MLP neurons of a small language model. Each row is named by its layer, matrix (up: input weights) and neuron, and shows model dimensions 16-143. Each number is 128 + 24 x the weight over its row's rms, rounded and kept within 0 to 255. Numbers have three digits each.
After each neuron's rows, "fires after" lists the tokens most often just before its 100 highest values on Wikipedia text that the model never trained on.

L4.up450:140131128102124101130100105096136099137160158098146121109103132131124101134128166100092067129125149143124123175120120127123163114102089133144174165087142152110107169132127109097146137068114110154174153136170147126126092129088154132136118119096092120119133142174177145119114124127126160166095105115175109127138131146122142116111108077120124113145161109131143101094107135135143124135105
fires after: "\n"

L4.up161:120088111108108123154106139145132070139183132086131107129113107163133149150121132127129085122145138161136117130134136122122177107136133095125128137073127163098132147115169125121109123102118146148212158111140140156128136133111156083118115116076125134101095124126130122101106142134152176123086128093152143141150134140157112123108131089095132145148164096158152100104136127143131085173092
fires after: "\n"

L3.up174:149110113107136104141131140148175094103157165107136137153156156116134146151137138152154109120139093142144122153116114112089132129138107129113101148093114154149169126119129111105132100070140122184148121061122128138152157118078113102139141116124108153139122118102129135131086127157120159110091141122144094149128153174149083142082139110131133136129147132146173077112165133134125128122087
fires after: "|", "\n", " (", "-", "==", ":"

L2.up634:132140129123099128126124150149172111074157127172150071126099148105165141129138182168130092133159107152156114136092141103112139117128145136111129131118121148129141138097110129110145136074115088161164120137124151126169102118135150112093122111129100154085126097140143137136098139113119189116143145119154100124086149166132127112063147106108129125132161129165151122120146121106122091149118
fires after: "\n", " (", "==", " \""

L8.up397:125132146108113137099147123155164143148156149143144093089170116120171117111135193169087091100117088153124142141126156138105183155103122104164120162125131118153137165129109102133123129136146117124124159143093126164126111139132130112103121140134130131089087133129152077103119176102110157167124146078161146166126164132128119105135124120114144116112128111107123079122149116133183149121098
fires after: "\n", ".", ","

L2.up429:103173101140120124141096112164088107120150121081165132112151156122147135122116149134090112102154135158174081107109151079094152123142126110119137100134158083053127154137105122077107086138115096139163150128166127130163155135130151137121141103116122138113136114124121132121123161141130154125088136100134113162125153195167121113124095114121133125171146087144161116106128111151131099128122
fires after: "\n", " D", "D", " School"

L2.up533:141147108103161106139146160123154112120127133096136090122140168129110142140108155113062090126113130142151111164138123104129142144150131143151153144095152120108092151164131123152130121114105110153177110130125131159160082134121178118090123131124050127097096112168178121125140121091126175120115138079166080141150132153158127164103122123140166131117115111126162177109131123100103097131116
fires after: "\n", "-", " (", " \""

L13.up162:138111124119112104090183093137106137174136095101157084160143176114120155116127159144145112113084147124121130106139139127120137131112086139127151152133126182126130102101103136114090075068123121121126117130152137168114127126118141120149109109119105126129129157171131152124084158159157161186127139149142126107170135146147103125132119103129122108136146107147163105131120156073129115085140
fires after: " f", "ind", " F", "f", "arn"

L2.up475:138150118108129107112136149148179109037156141121113084143097155113171116087164159138121094139132107183157140152107123123129160137128100101134142094110127141137145151116080126095159114097109091165162140134118145109154120149136156156131123110135129180093134153100167121131121124119116129107131146123110107113159133141140121127086138117088120132150114133126140127096112137117149102143153
fires after: " (", "\n"

L2.up268:132194132108135142132112160103181089124126129150134074154105130136114120123091187153122101134117117129146105146093157082124120138139165115123130116118153142111086160144096113150157131085104115125145126128116089148182079117134180111085137120121084136115125128160166133107108154107121183123087138104134075121111150137163109147087099112129144118165125133123136139134136103134114130137149
fires after: " (", "\n", " \"", "|", "==="

L8.up527:148138137093153149126141128107165121110127133099160107117152176108123161116108124112152136123139076132106102086157131120126083095116117097104132095124147132097163094119103109107125114179142125197132136145165101137150170106134090117143156097136139144090139098139131143150097156122131143103127117085139115146132171140172128129095102067130115133153100134181153086129135110113143122140122
fires after: "-", ")"

L13.up79:132136145110128084077147093135142103185131105128126143108114129143140110165113128148104123144091076098147130101086138083105156098166095120121128118080120152153110166081143136115120131091122099141135111148120102168160141163179153107100114129099122133114147117105113149136092149152182174132113155162172125135132129164148126120110102105065129105105163093142138093163131164122143125122141
fires after: "g", " F", "ind", " V", "f"

L4.up155:136134135094141149128117145125122094111176161142119111137126125145117173140109147101098131149141100144126099133144113098093144132177154093141106152140117149101118151153168062173125148091139141158166182132117131159129154101111131119104112142111118120153070121113128097096099130116155159148084119077153091128147161138140124113098172131139109141110131116148128123091116116170108087176127
fires after: " |", "\n", "|", ";", "id", "2"

L2.up93:139175121102083123110107107107166127080125142134146124138112135120159130126124145154109094126129114130163096160115156101120132111114135130126129130171118144096092134132091131123158137083123101144167149151132103143170095132154147104148141123165095123085099095129111146140099183117133183148117130113154108126115164134134082107074142112106142101160150098148148109104135141104124103139118
fires after: "\n", " (", "-", " \"", "=="

L10.up335:119174099125135152087097140138122098127151118135151087171122183152136118089091144119158112111131129184131128119095120103124104135149105142121132146105157146119096183152099107123115123133124182126168115140151153144188095123126115112127167142165132106085112097141129134100114115070130139126120109131142167108116120182117101140140138156093143131142150125152127079122120093113165110127126
fires after: ",", " v", "p", " s"

L4.up169:115130120101085122136106104158153078147119125090147116123117154159123114127132106130092114131108135160152089124130147120127159103124100134124128125128122157091129137117151148110122106109120133159189122138129121143159129126109136082101111112094152123077124116121133130118108131135147153167093125111157133161141136147168121102114102090085124156172156094154141100108166098138147072169124
fires after: "\n"

L11.up253:128108116166075106140107147111113123132096139116146109169174121126133117109136167086152099108083123156142110080160132173122092116108100119118101125083136150128139152120098159119159123127170117135139114147160127148150101129136132145153124149152113126115128096162166151123126111136150162134123158124112128175094167148098141126105130126160138118100099122136142106130133091118143133144090
fires after: ",", "it", "The", ")", "'", " Wh"

L8.up0:124188162099132090127104122099169094139179108108162120149144132111144108131120147100113097122105127148114062083131114103143101103110127146119146125090121163087148123100127129135095092119116104153173113114138099160130159125096158117138103103104135134143117100159173139149087137131145144134164115134174079125137136116144130109128143111083127136135133110111142125145138127154142115146138
fires after: "-", " R", " Pro", ")"

L2.up263:102166088108112111120109105126125070120165144099194112160107132163127149100122198111103089109163131151147105144124147116123136094099093129141132132113145112110101164132104127052146101105106074151140153161153126127166132142121153124132118104123111149112131111123134131135138125125133169127109119120139123197135152133152117109114109090109128120157149092197137104085115132140133122138104
fires after: "\n"

L8.up185:132105124140124140120119102144124113097111109082122160113121131202105106132153150128111109145121138163119096133138113131143158099142145089104117117151158179147143147163137131116216106102114125151116154123138145152122071130078083136124143125103126114093128134143104112074131156150115138164154119066125136131124110151126148114136132150107175145136123142145127136155137122133157116147147
fires after: " in", " of", ",", " |", " as"

L10.up428:125164126099125176117097145138116122103122084175173104112155151194138144124107140149105087121068137171124116126125114138116151137151058134125121134097124150125083137098115126117120151113154128152090082121160166134107109141157130128118153102152133126107094097119107102116122137120144094103101147098135137142150106137147103135119117149107125154178125156160157131146109119126150128176120
fires after: " ", ",", " C", " v"

L8.up144:142102122106079135122108122151142113131110107133161110100144117136154147150114148149125107112115109132119120136146159102127127108103079124143078116113145108176097131161098128111114136110147124131156142132111121157147078162111133131098122130136115148145111094146161123140080196149171187126090151095136155135138143179141114088126132072091110123106110116111137095103142118133141144158103
fires after: ","

L2.up316:157125136113115151131083127122106121128117121141125140104142134146146135110100155131124109118109127139146138134131169116111126111064141136130125106128091149147067126120159118107124164142122163134138108154150137163130081177155115114100184135161137163103138144143124112136043143127150167132120121129132149129138121108138091115127133127095171112180089123090131093143150131113155141147128
fires after: ".", ",", " m"

L10.up208:140146094091134124086107130098160123117132117127172083131127163119118119110168133134172074149132139153123148147089139116150163145124141131109098116116110188161163130151138139131139095107136133151148105108157150117136113153127118117124137140122119101095155091157175109147093149116148144087148143119115127103144114183093058172090133153112166086141126114114141117117163096135121081158138
fires after: " S", " s", "S", ",", "s", "p"

L2.up237:100142147103116146102087142093139090108161120142125098124106151154135129129141188138098093134142123138146131130120175095121098112086113122079121155130141139097085143103108126112143112116116099154140125153141107131147093136145123117142153108143111127108127092155147131141104132128166189168106116097161137146163156148160101118103132113107137172143105111149149111077123151143146102137136
fires after: "\n"

L2.up364:115182109120125135104156144163155142085155125120138106118103121109135118119126162148121099122150092164162075132087122093121165126139115123148132133100106155077134141136115148122158129091096092129162145157117100135185120130142154100115116131142108128093133128126137085134110154143114156140114142116121122173122141197142143139105105100096139146167092120140138153106131126101107088130146
fires after: "–", "\n", "-", " (", " House", "==="

L2.up240:092173124109143157167159105098120107146137125156137129164105135137107160156084174104103114135177122141147142118107134117132150086109083115109149131122150139105116169121118099072141135077103080133156127142093122131148135108099147100114139083115128125131125115120162144111129120137104153168119112131139121169152168163130116140087127094126112173143153127193171140087153093148101114130135
fires after: "\n"

L13.up349:135139113138097088133094101147124092126174105129136147127155145149125104135100142109116136119116158153147096096107116112143111089118161122079183105134115155134130129133118135147118132101121157133167133150130138151184013124111111119130155139121118146115109129128097176135136106101150133089123116092142096139135131134112081114140132140140121147122125152150158133129126144154195125167135
fires after: " of", " in", " the", " for", " to", " inter"

L11.up252:136135143109188146148121133166174108136165132131150112130136127143161138157137148098160101139126116147126121112148126124131152114139111119112143116117105192126162120079130099133123110093140123152150160106123119158170124116166141111141073150111065125128079151087122122099063113160158206137102138097108164132137162144155099078113158124095136119131149141138131125086140107142118100109145
fires after: " |", ";", "|", " /", ":", "."

L8.up249:093160144103091138100142142125116087102124068118125140103171183166093118112187114141148138130133124186135123132105150135108135092141076146106117134138179181108123127113124117156145127144103129179161135157170147139109106145115083104097157131139114142123147123149134161142136096125111155105151101099144122134121112123116083088111111131146182128116122126144156102140121130135140099160112
fires after: " in", ",", " In", " of"

L10.up345:152139146127077127108138177161133135158144105081131132104123122154152124101130147124123133112101067085158126091136156151115099127104133158134100086100139116117102144143112147125120114084128130138152100142127110156103139124123121146158112158127123156106114116120111158165140143159166164139111129089109127107103135154145113102133117099124167167126088117116110130126161159114150123146150
fires after: ",", ".", "),"

L10.up0:111146161108152187138119098142188106083136124126183102135163134145100161133127156125110105136107094118109100114093132123125127097116118144149145177071196118141146118115081128112072108102142091152130121140130111134126145124117150119115123116136083089135103127119156162143091139120147114104158142101175139140139131158117115139068123114111110133120141120149144106136145131129123130158120
fires after: "-", ")", "|", " was"

L5.up559:130163091144115124107149158138162123147100146122133115100100130135084126132143139132121072128109144099181117105095084135138120129106147167114147128078099093144120129152123126139130106145151094126111109134145110108157143163131146189140146111099109115127153120192215163104151155135129107120127141133131120133148153119115135099147130109082174172127130089146136116127127143123146137145074
fires after: ",", " s", " of"

L2.up335:134176100137095125122144108143177080132121096106180110125174170141107106096141120115102084128143121155174104140116122125103107113089099135109143118114153151105117131119089132093114123091124104164140148148146092122149164133151148164136169101102085131151116087120146154131128129147158158127123096133131136144142170178162128091106100070113132129115121115139167089113135132130149112133144
fires after: "\n"

L9.up632:133115083141136137122128133114167103100129092084102146118186119159152137102113157157120117121138099152168109112084111161113120125152153119113161121107149187126156122119106127107150143079110079127136143117112136130147108135106134123134130098125153116091156113119157127114126166114121115110112164103130109146139152125133095115123075151104178144186127134176146089121136147114150151173119
fires after: " in", ",", " of", ")"

L5.up558:133157132098091086136133103123171114133160125106149070149097171131086112157134146126100112144136134140127142147160161141124136108110171116140115108123132171111096118096136133147118114155132108138080154106128146204113098136110170106114166116161150110161108113100136112179124119123126184165124109112138129127153127145119105133124116148099173130123129107134160114118169109134162113135166
fires after: "′", " invol", " was", " c"

L10.up502:108172150098109128124143161155141121130109128147146130102139118164136157093131137110130129105132086052152141130124088182171143102118154123142149110131130113147090148134156143143123071127121106154129080146095057142131143118116118137122118130128084139154148120121184079121126120106124109102139153118122111119132148154143132087126156099108178122138119081151133116114118149123147115131161
fires after: ",", " s", " st", " be", "),", "e"

L8.up372:147132149133117155122124142156136094101180117112150102141147160111130145166133106123096127117116116169101109135097141100118125056117132104071166141161131147107141165146122136146095123119165128154139132093152078174114165120116123079088153128148157112119121097107137136145121126115155142096147135121179133143137174130164103116139098060129139139136113144142131108171140134151121125150121
fires after: "-", ":", "|", "S", " Rele"